{"attn_scale": 0.125, "lr_head": 0.00978, "doc_mask": true}
MLP neurons of a small language model. Each row is named by its layer, matrix (up: input weights) and neuron, and shows model dimensions 160-255. Each number is 128 + 24 x the weight over its row's rms, rounded and kept within 0 to 255.
After each neuron's rows, "fires on" lists the tokens most often at its 100 highest values on Wikipedia text that the model never trained on.

L3.up134 [110 121 174  82 127 118  96 131 156 147 114 142 121 126 131 151 148  76 114 121 147 122 116  75 156 106 107 150 166 127 174 133 117 171 139 101 139 132 138 142 143 144  96 145 141 110 107 169 116 135 115 117 116 108  89 112 148 103 123 163  82 131 159 138 103 128 110 176 115 146 116 119 172  93  98 128 103 144 112 140 115 135 119 125 151 135 137 165 150 112 189 134 159 125 126 114]
fires on: " L", "weight", " kg", "ph", " career"

L7.up983 [ 88 165 127 103 109 174 113 123 120 133 151 144 127 139 166  69 116 152 156 152 142 123 167  98 150  96 140 125 140  98 102  97 138 174 133 119 154 118 115 152 114 106 161 177 125 153  82 100 138 137 117 100 119 101 156 144 127 149 115 119 135  73  96 113 155 107 122 127 120  73 143 109  89  81 134 153 130 136 137 159 138 154 107 118 152 123 109 118 144 203 132 109 105 118 147  91]
fires on: "'", " ", " he", " her"

L5.up55 [ 85 134 105 103 167 131 139 130 115  94 110 181 144 162 120 139 188  93 140 151 124 122 133 102 125 166 148 113 104 107 105 147 135 103 150 105 127 155 103 130  87  92 136 142  83 135 113 152 131  93 120 115 154 148 103 116 120 110 121 144 116 152 148 138 127 133 131 141 151  67 139 115 113 132 116  85 103  93 130 118  69 109 115 132 161 115 135 187 134  92 135  87 130  99 151 117]
fires on: " |", ";"

L3.up123 [137 112 113 148 134 159 127 129 116 162 114 140  75 122 145 141 126 138 138  96 110 116 147  74 111 187 102 117 169 106 115 135 133  90 105 120 148 123 116  98 128 123  98 171 110 137 101 114  87 154 124 125 159  97 140 128 120 147 151 153 103 167 134 117 143 110 134 106 106  88 105 137 140 131 127 125 174 129  56 139 154 113 157 128 116 134 186 147 116 127 114  93 128 138 118 133]
fires on: "cre", " sub", " Play", " me", " |", "tail"

L7.up855 [146 120 132 117 110 156 116 132  92 159  98 115 101 113 118 134 136 180 142 101 127  99 124 117  87 130 140  88  94 112  96 140 132 107 136  99 102 109 109 145 176 110 158 133 118 107 129 160 132 161 110 139  99 163 106  65 124  95 134 125 125 129 133 151 124 118 148 157 126 141  79 122 135 136 128 176 135 163 118 144  98 142 153 145 122 115 148 113 126 141 136 116 123  93 171 125]
fires on: "s", " will", "ly"

L2.up418 [127 117 132 110 153 121 174 124 136 136 140 141  15 121 137  88 108 132 153 109  91 112 144 105 100 140 179 151 150 128 153  99 128 119 110 145 164 105 155 188 156 133 107 148 114 157 132 135 105  97 101 128  76 146 133 145 145 115 119 136 163  82 152 133 131 159 112 131 124 144 141  91 157 108 103 130 166  80 135 149 113  99 112 131 122 152  97 127 131 111 100 115 167 110 139 165]
fires on: " |", ",", ")", ":"

L3.up664 [134 142 127 175 153 158 133 116 149 134 119 154  63 143 147  90 129  93 134 142 109 149 121 120  91  87 127 139 140 111 153 111 128 127 112 140 141 125 147 133 124 139 118 135  95 111 168 154 134 135 110 113 113 108 151 147 136 124 149 185 160 117 179  87 133 104 156  77 113 110 156 164 124 116 103 149 150 180 111 133 146 132 101 110 102 163 193 137 135 115  91 106 132 102 118 133]
fires on: " |", " American", " French"

L7.up152 [113 132 128 130 123 159 121 131 156 156 118 139 118 138  88 121 129 108 116 122 160  97 136 101  75 131 130  70 160 135 130 138 138  90 153  99 191 125  71 120 179 113 147 149 116 134 103 127 132 164 143 111 109 133 135 156 122 129 133  75 118 106 155 132 104 109 132 140  90 119 102 118  84 130 154 152 131 166 129 145 128  90 149 115 103 120 121 104 146 120 133  91 123  89 127 129]
fires on: "s", "es", " Votes", " winning"

L2.up56 [113  95 126 125 148  92 110 144 123 113 122 102 120 107 138 144 106 152 131 153 102 110 133  76 140 135 141 113 111 122 152 136 122 126 118  99 105 100 135 101  97 122 155  94 126 121 110 113 142 115 122 121  78 138 128 112 131 102 116 152 107 108 144 124 130 122 117 102 133 185 130 169 114 121 139 173 127 131  96 187 146 102 148 118  85 164 127 100 128 150  75 129 144 114 151 162]
fires on: "---|---|---|---|", "ne", "ine", "ling"

L3.up750 [ 99 164 123 110 165 147 134  92 169 133 105 135  57 153  97 110 112 121 134 151 161 152 137 107 112 112 113 107 130 108 180 140 140  90 120 173 129 107 102 116 134 122 130 142 117 165  92 165 124 131 102 113 116  87  80  99 128 110 122 142 139 132 160 181 103 127 162 100 118  98 100 146 104 106 131 126 130 109 122 148 133 145 119 135 129 130 154 148  99 111 131  79 144 111 134 128]
fires on: "s", "ing", " |", " =", "es"

L5.up485 [ 72 171  80 144 139 170 119 155 152 112  98 131 120 129 146 143 148  97 148 103 141 129  93  70 151 168  81 155  97 104 119 165 118 155 195 139  97 132 106 131 108 120 133 130 141 102 127 159 134 111 147 126 134 162 155 115 123 115  99 139 151 134 150 140 110 156 107 186 163 102 102 143 135 141 139 132 124 122 136 157  91 124 170 184 110 132 142 143 128 116 158 116 167 136 202 123]
fires on: " |", "able", "ing", "ry"

L7.up213 [112 112 167 140 111 116 154 156 121 160 129 127 117 122 129 137 134 120 148 139 165 129 139 122  73  91 183 136 137 116 119 106 146 173  93 104 101 144 128 129  98 113 111 163 115 135 113 125 145 145 150 157 120 137 138 142 142 141 108  99  59 137 113 133 134  91 178 120  72  85 128 162 136 150 116 185 114 157 124 136  91 114 124 115 145 117 154  92 138 168 174 116 149 133 144 141]
fires on: " ", " her", "j", "s"

L3.up763 [117 109 102  87 108 151 127 133 105 139 125 150 209 133 109 133 140 139  90  94 108 132 136 155 126  73 141 125 105 123 113 185 128 136 145 111 169 101 126 131 127 132 130 127 102 120 119 139 133 136 145 121 142 124 117 125 140 142 139 130 130 122 128 142 137 101 142 123 135 109 136 154 140 133 120 146 138 132 146 150 119 108 136 130 130 132 152 127 118  95 131 143 107 151 130 116]
fires on: " de", "We", " du", " armed"